config.toml
init = "uniform"
decay_shape = "linear"
doc_mask = true
MLP neurons of a small language model. Each row is named by its layer, matrix (gate and up: input weights; down: output weights) and neuron, and shows model dimensions 352-415. Each number is 50 + 10 x the weight over its row's rms, rounded and kept within 0 to 99. A neuron's up and down rows have the sign that makes its largest values positive.
After each neuron's rows, "fires after" lists the tokens most often just before its 100 highest values on Wikipedia text that the model never trained on.

L3.gate1215:56 32 55 44 68 53 51 59 43 47 70 53 35 52 61 44 71 60 39 68 51 52 49 49 45 59 39 48 49 51 27 49 63 46 34 47 37 48 42 38 42 52 34 52 65 68 51 60 44 43 48 34 44 65 59 50 44 57 48 69 62 35 50 60
L3.up1215:48 42 58 28 58 61 47 52 31 45 46 57 39 52 52 48 49 21 34 31 44 66 52 60 63 73 60 36 39 64 36 48 39 50 51 41 39 70 53 50 43 52 42 59 65 61 39 49 62 45 43 62 66 60 72 58 17 42 66 61 44 39 45 40
L3.down1215:45 48 70 37 53 46 48 45 53 52 59 44 43 63 46 60 60 44 50 42 38 41 41 67 56 47 42 51 61 32 33 40 47 42 53 55 44 54 78 67 67 58 50 48 44 63 56 52 63 56 50 50 57 61 31 51 65 58 52 47 52 51 34 50
fires after: "\n", "-"

L5.gate102:35 40 52 42 63 39 54 57 44 38 54 40 46 58 49 62 62 62 41 37 47 65 54 44 55 51 64 46 50 33 35 58 56 57 50 43 59 45 41 52 46 49 55 44 59 73 45 42 50 43 50 58 20 39 57 47 34 49 61 44 44 46 49 40
L5.up102:45 39 46 43 51 52 51 52 50 38 40 62 48 68 56 39 43 40 43 36 45 39 46 59 65 28 45 57 37 63 51 55 54 56 54 42 46 52 51 45 49 50 52 51 47 40 48 42 60 50 42 37 51 53 41 55 28 38 41 52 52 66 56 52
L5.down102:35 39 52 47 50 74 32 42 63 38 45 38 43 57 56 45 42 56 57 64 37 40 46 61 40 47 67 58 47 49 33 41 42 63 68 31 51 47 35 50 64 48 39 41 40 38 70 66 64 55 48 49 59 54 28 46 34 49 31 63 59 52 51 61
fires after: ".", " (", "^{", " ft"

L3.gate742:58 55 36 35 52 63 46 43 47 40 52 50 45 49 63 51 63 52 48 56 47 63 64 43 40 51 51 37 73 26 22 46 57 41 38 40 40 33 46 45 48 56 61 49 47 53 61 40 63 49 29 38 43 62 54 48 56 71 36 60 49 40 37 44
L3.up742:35 54 59 51 30 49 51 37 51 51 53 51 62 38 57 64 59 66 52 40 58 40 57 48 47 51 34 58 42 52 57 53 52 49 64 56 50 56 64 59 32 52 56 66 46 61 43 74 59 58 77 51 47 60 56 48 52 53 55 50 63 40 49 41
L3.down742:57 30 45 43 39 60 45 60 51 44 49 45 45 49 49 37 52 39 46 50 38 55 55 54 54 48 46 39 66 45 48 54 53 59 44 77 50 38 54 74 56 41 55 51 37 50 50 63 56 55 36 53 53 66 40 66 37 57 35 37 58 37 34 26
fires after: "\n"

L3.gate83:53 52 37 55 59 44 58 45 36 46 42 45 49 36 59 57 49 58 42 63 44 62 56 53 61 54 53 47 56 34 44 51 56 52 48 63 68 40 61 61 38 48 48 43 45 46 65 17 65 70 62 22 51 63 68 46 32 61 57 45 61 51 48 62
L3.up83:55 58 60 40 44 47 67 49 52 43 37 48 77 46 57 45 58 37 42 56 42 32 54 44 59 54 49 49 55 53 46 40 45 46 76 64 48 49 53 49 36 53 44 57 51 48 46 32 43 50 63 53 40 45 44 46 46 45 51 60 36 68 50 30
L3.down83:46 47 29 59 49 42 50 62 55 23 50 33 42 49 55 50 57 33 48 45 67 57 57 57 43 44 57 38 40 42 45 46 44 59 39 64 56 61 57 58 35 55 61 39 44 45 57 52 67 57 47 23 61 38 46 46 51 42 48 46 38 42 50 44
fires after: "–", "|", "N", "\n"

L3.gate819:57 30 23 39 48 52 53 53 54 57 46 38 55 43 59 44 42 60 41 26 49 69 57 33 70 49 51 60 41 49 50 41 49 47 55 53 39 36 40 33 32 40 43 31 61 47 60 53 44 47 41 64 47 42 56 44 50 40 36 60 30 42 44 57
L3.up819:44 39 61 55 60 55 50 26 41 58 56 47 45 62 56 42 59 53 48 50 46 58 58 45 35 41 32 47 39 57 29 91 53 59 46 44 64 42 34 48 44 54 47 52 50 53 60 49 52 36 53 36 51 55 50 57 38 43 45 29 65 76 25 48
L3.down819:53 37 40 44 33 66 63 47 41 48 54 50 34 64 51 46 39 72 41 39 48 40 56 50 45 30 45 29 49 37 55 36 49 58 43 46 28 53 45 57 50 46 48 57 47 37 65 52 64 50 56 52 50 48 41 60 52 51 23 58 33 47 53 35
fires after: "\n", " O", " J"

L5.gate874:48 79 50 50 54 58 49 60 62 59 41 40 58 42 46 49 29 45 52 55 58 41 64 51 55 52 36 46 59 35 40 47 47 59 49 43 53 48 47 30 34 45 65 57 39 55 55 58 41 50 24 64 72 42 35 57 47 61 52 47 48 37 54 60
L5.up874:47 47 63 58 53 49 70 37 69 51 87 54 60 44 54 57 56 60 52 43 53 52 59 56 49 58 64 66 34 46 50 49 69 59 67 52 46 56 64 51 57 44 48 59 67 34 64 54 51 49 56 38 50 62 57 54 45 50 62 53 78 49 55 51
L5.down874:43 39 76 45 54 51 39 54 70 41 67 40 49 46 38 57 34 47 45 24 38 53 55 61 31 42 46 39 53 47 46 47 31 46 49 43 69 35 47 53 49 52 61 62 40 52 35 44 40 62 46 43 65 53 43 38 62 47 47 50 51 35 51 58
fires after: "\n"

L3.gate103:43 64 52 69 42 57 58 46 30 60 42 49 74 48 48 45 44 47 48 43 36 59 44 47 52 44 57 45 53 56 55 37 43 62 46 59 57 38 55 65 37 55 41 55 52 46 45 35 31 55 38 39 47 42 44 45 36 60 63 48 43 51 63 43
L3.up103:49 37 48 62 38 47 61 61 45 45 56 52 53 42 24 32 49 39 39 47 45 45 54 51 46 55 49 51 43 44 54 53 88 47 41 45 51 63 48 50 43 57 38 38 52 38 48 46 36 36 53 63 51 34 70 54 44 44 47 50 52 41 27 41
L3.down103:36 43 54 47 36 54 44 40 41 52 41 44 73 40 39 53 42 41 39 36 50 45 50 51 63 39 53 35 57 63 52 32 15 46 56 55 47 32 46 53 40 75 60 40 48 58 55 50 43 70 51 54 41 49 74 52 54 45 58 40 49 51 46 61
fires after: ",", "°", " ("

L3.gate1192:49 19 66 30 46 60 47 64 29 56 57 51 72 33 44 32 47 49 51 56 53 47 54 56 49 50 47 48 57 52 68 63 73 58 43 52 60 54 50 40 59 66 54 49 38 39 49 63 56 54 49 48 47 58 50 25 34 60 56 49 70 42 48 66
L3.up1192:45 50 66 49 42 47 54 48 56 50 46 64 49 63 70 41 50 51 31 42 52 46 34 67 40 51 49 55 45 39 53 30 69 45 58 43 37 52 44 44 51 56 56 58 71 43 44 60 52 50 63 47 62 40 42 56 53 58 45 51 58 31 30 72
L3.down1192:41 54 65 41 46 37 50 37 40 59 33 55 75 35 54 53 56 45 55 48 66 55 58 58 45 43 46 54 44 59 72 58 43 74 37 43 50 49 42 27 58 48 62 52 40 36 47 53 26 54 46 56 53 59 51 59 55 47 52 55 54 63 62 56
fires after: ",", " Votes", " to"

L5.gate786:57 49 40 31 41 49 51 53 60 56 48 47 60 38 54 45 46 42 37 51 42 44 42 60 55 50 64 52 40 54 57 50 42 71 59 45 51 34 39 57 48 42 61 43 43 59 52 42 48 56 57 51 48 41 52 42 56 30 45 41 49 52 45 32
L5.up786:32 52 46 50 39 60 54 51 24 43 42 43 36 46 34 38 37 54 63 57 62 54 51 54 60 58 50 51 48 30 51 58 39 32 51 39 47 53 64 56 30 47 43 54 48 41 46 66 68 39 26 57 48 52 28 55 52 49 41 42 46 46 43 54
L5.down786:54 52 43 44 63 61 47 67 65 58 53 65 64 30 43 42 47 65 46 52 49 38 37 59 69 56 35 57 56 67 44 43 44 41 68 39 65 39 35 57 57 49 65 67 42 42 57 45 49 54 55 74 61 50 71 31 44 37 48 39 53 57 39 40
fires after: ",", "′", " a", " is"

L2.gate598:63 67 53 67 58 53 51 51 37 39 49 62 50 59 45 51 37 24 52 50 78 45 52 54 46 44 61 38 52 58 44 37 44 53 30 54 42 50 56 51 36 42 60 65 61 46 60 54 41 49 70 51 42 41 51 34 48 43 60 54 34 51 59 50
L2.up598:40 52 37 46 57 48 44 57 42 33 49 51 40 40 63 52 50 49 47 36 28 45 66 47 33 48 64 45 48 34 53 57 44 44 37 52 44 36 44 78 46 48 56 35 58 35 32 54 59 40 41 51 38 57 59 53 42 50 50 47 49 33 47 48
L2.down598:54 55 56 57 43 53 60 56 41 56 66 64 43 41 46 24 49 50 57 50 51 38 46 64 66 58 42 40 52 43 51 69 59 56 48 42 43 56 47 61 45 37 34 27 39 47 37 53 67 50 57 46 48 46 56 55 44 48 56 58 35 41 54 45
fires after: "\n", "E", "W"

L3.gate433:55 53 50 43 40 53 38 52 66 30 51 55 43 53 30 45 45 59 41 39 52 56 58 36 47 34 60 50 66 62 58 55 46 53 48 69 69 49 58 58 48 45 31 38 69 60 50 45 58 46 50 54 52 54 42 51 46 52 43 47 41 54 69 57
L3.up433:45 54 31 45 73 61 46 58 62 64 59 46 46 34 42 58 51 50 31 47 35 56 39 51 64 45 40 36 45 58 52 51 53 55 34 33 47 32 47 57 33 48 55 45 33 37 54 53 40 48 44 47 50 58 54 49 52 51 42 58 53 51 50 43
L3.down433:45 42 42 51 28 51 46 42 45 44 60 40 52 48 38 54 55 56 61 51 42 54 43 38 49 45 56 51 47 50 67 46 37 36 60 60 55 55 43 23 55 61 31 52 72 62 61 65 67 41 50 65 52 57 57 62 47 44 44 44 51 57 48 75
fires after: " The", " the", ",", "The", "'s"

L2.gate331:52 63 50 30 46 60 49 35 36 50 59 47 51 47 54 30 37 59 40 61 53 44 55 43 45 61 49 48 46 43 41 61 45 61 48 47 48 40 52 58 48 72 76 43 53 49 60 61 40 54 53 55 51 50 45 50 53 34 60 69 55 49 40 51
L2.up331:64 42 62 51 47 42 56 73 54 49 51 42 34 57 35 45 47 54 52 41 51 54 50 53 61 38 39 46 54 61 45 48 50 34 38 56 51 45 49 43 59 52 54 51 49 54 47 40 45 65 47 48 40 49 40 38 39 73 54 56 28 50 44 34
L2.down331:31 49 36 38 61 48 23 53 64 46 55 39 53 58 54 53 46 39 52 44 37 47 60 43 27 62 58 66 54 51 45 56 35 60 49 44 45 48 51 61 59 46 64 39 32 36 56 43 73 50 41 37 45 47 31 50 51 49 29 40 63 53 48 40
fires after: " (", " |", "\n"

L3.gate1246:39 36 58 47 45 52 49 67 43 60 40 48 63 41 65 49 36 45 48 59 40 51 48 56 40 35 48 40 52 48 56 63 73 49 45 57 43 44 45 61 48 55 50 47 55 41 37 47 40 50 47 61 40 51 50 47 62 51 55 26 45 53 45 64
L3.up1246:56 52 44 39 58 53 83 40 45 47 44 40 69 46 45 44 54 75 46 65 56 37 41 51 61 51 60 43 66 31 74 59 48 29 35 62 52 45 49 47 48 54 49 45 47 48 46 54 39 54 40 56 55 57 44 42 45 38 38 52 37 40 46 45
L3.down1246:49 54 42 46 60 50 52 61 56 54 71 53 52 47 45 53 64 55 58 41 62 56 42 44 61 41 59 40 48 58 56 38 31 61 39 55 54 45 55 48 49 40 48 43 57 49 53 62 58 65 34 34 56 54 42 49 52 39 51 29 43 29 29 46
fires after: ",", " (", ".", " January", " February"

L2.gate603:36 28 63 55 53 46 60 56 56 53 48 52 59 42 44 65 59 54 49 59 40 40 56 29 62 39 61 45 56 40 46 49 53 39 68 64 45 42 61 56 49 40 55 60 51 44 54 46 58 40 29 60 58 55 55 50 34 42 42 57 35 27 46 62
L2.up603:54 59 38 45 48 43 68 49 59 39 49 47 69 46 25 27 52 53 51 43 48 38 51 47 26 73 70 52 33 57 48 51 64 52 29 50 61 43 41 57 50 70 33 44 47 44 60 54 45 51 47 55 43 53 46 35 41 49 56 61 54 52 47 45
L2.down603:50 46 57 38 54 65 34 50 40 51 39 52 37 46 35 56 46 44 53 45 50 42 48 54 64 52 45 59 51 45 37 66 45 47 47 44 45 41 57 49 45 47 62 66 65 62 58 46 56 48 52 52 67 45 70 47 49 40 26 57 52 63 65 63
fires after: " |", " $", ","

L2.gate701:44 50 44 45 52 47 46 58 25 59 44 44 42 15 43 33 34 47 49 58 63 51 52 57 53 49 57 41 58 42 23 66 44 51 59 37 56 57 49 35 47 38 51 42 50 32 72 58 60 48 54 60 48 48 43 56 32 50 64 62 66 71 41 74
L2.up701:39 46 48 58 48 46 44 57 55 42 60 41 41 62 34 31 44 49 50 49 44 50 63 47 46 35 51 53 41 56 62 66 45 56 59 54 71 33 52 42 45 61 48 67 52 41 36 45 67 51 51 47 58 63 50 49 58 59 59 41 55 62 59 37
L2.down701:52 55 59 36 54 62 47 62 27 43 51 59 43 14 52 41 44 44 41 49 41 68 51 52 58 56 60 41 51 37 38 66 49 41 33 51 55 51 49 55 41 31 40 52 61 29 56 65 65 78 52 50 54 45 67 54 47 67 59 63 54 56 48 61
fires after: "\n", " ("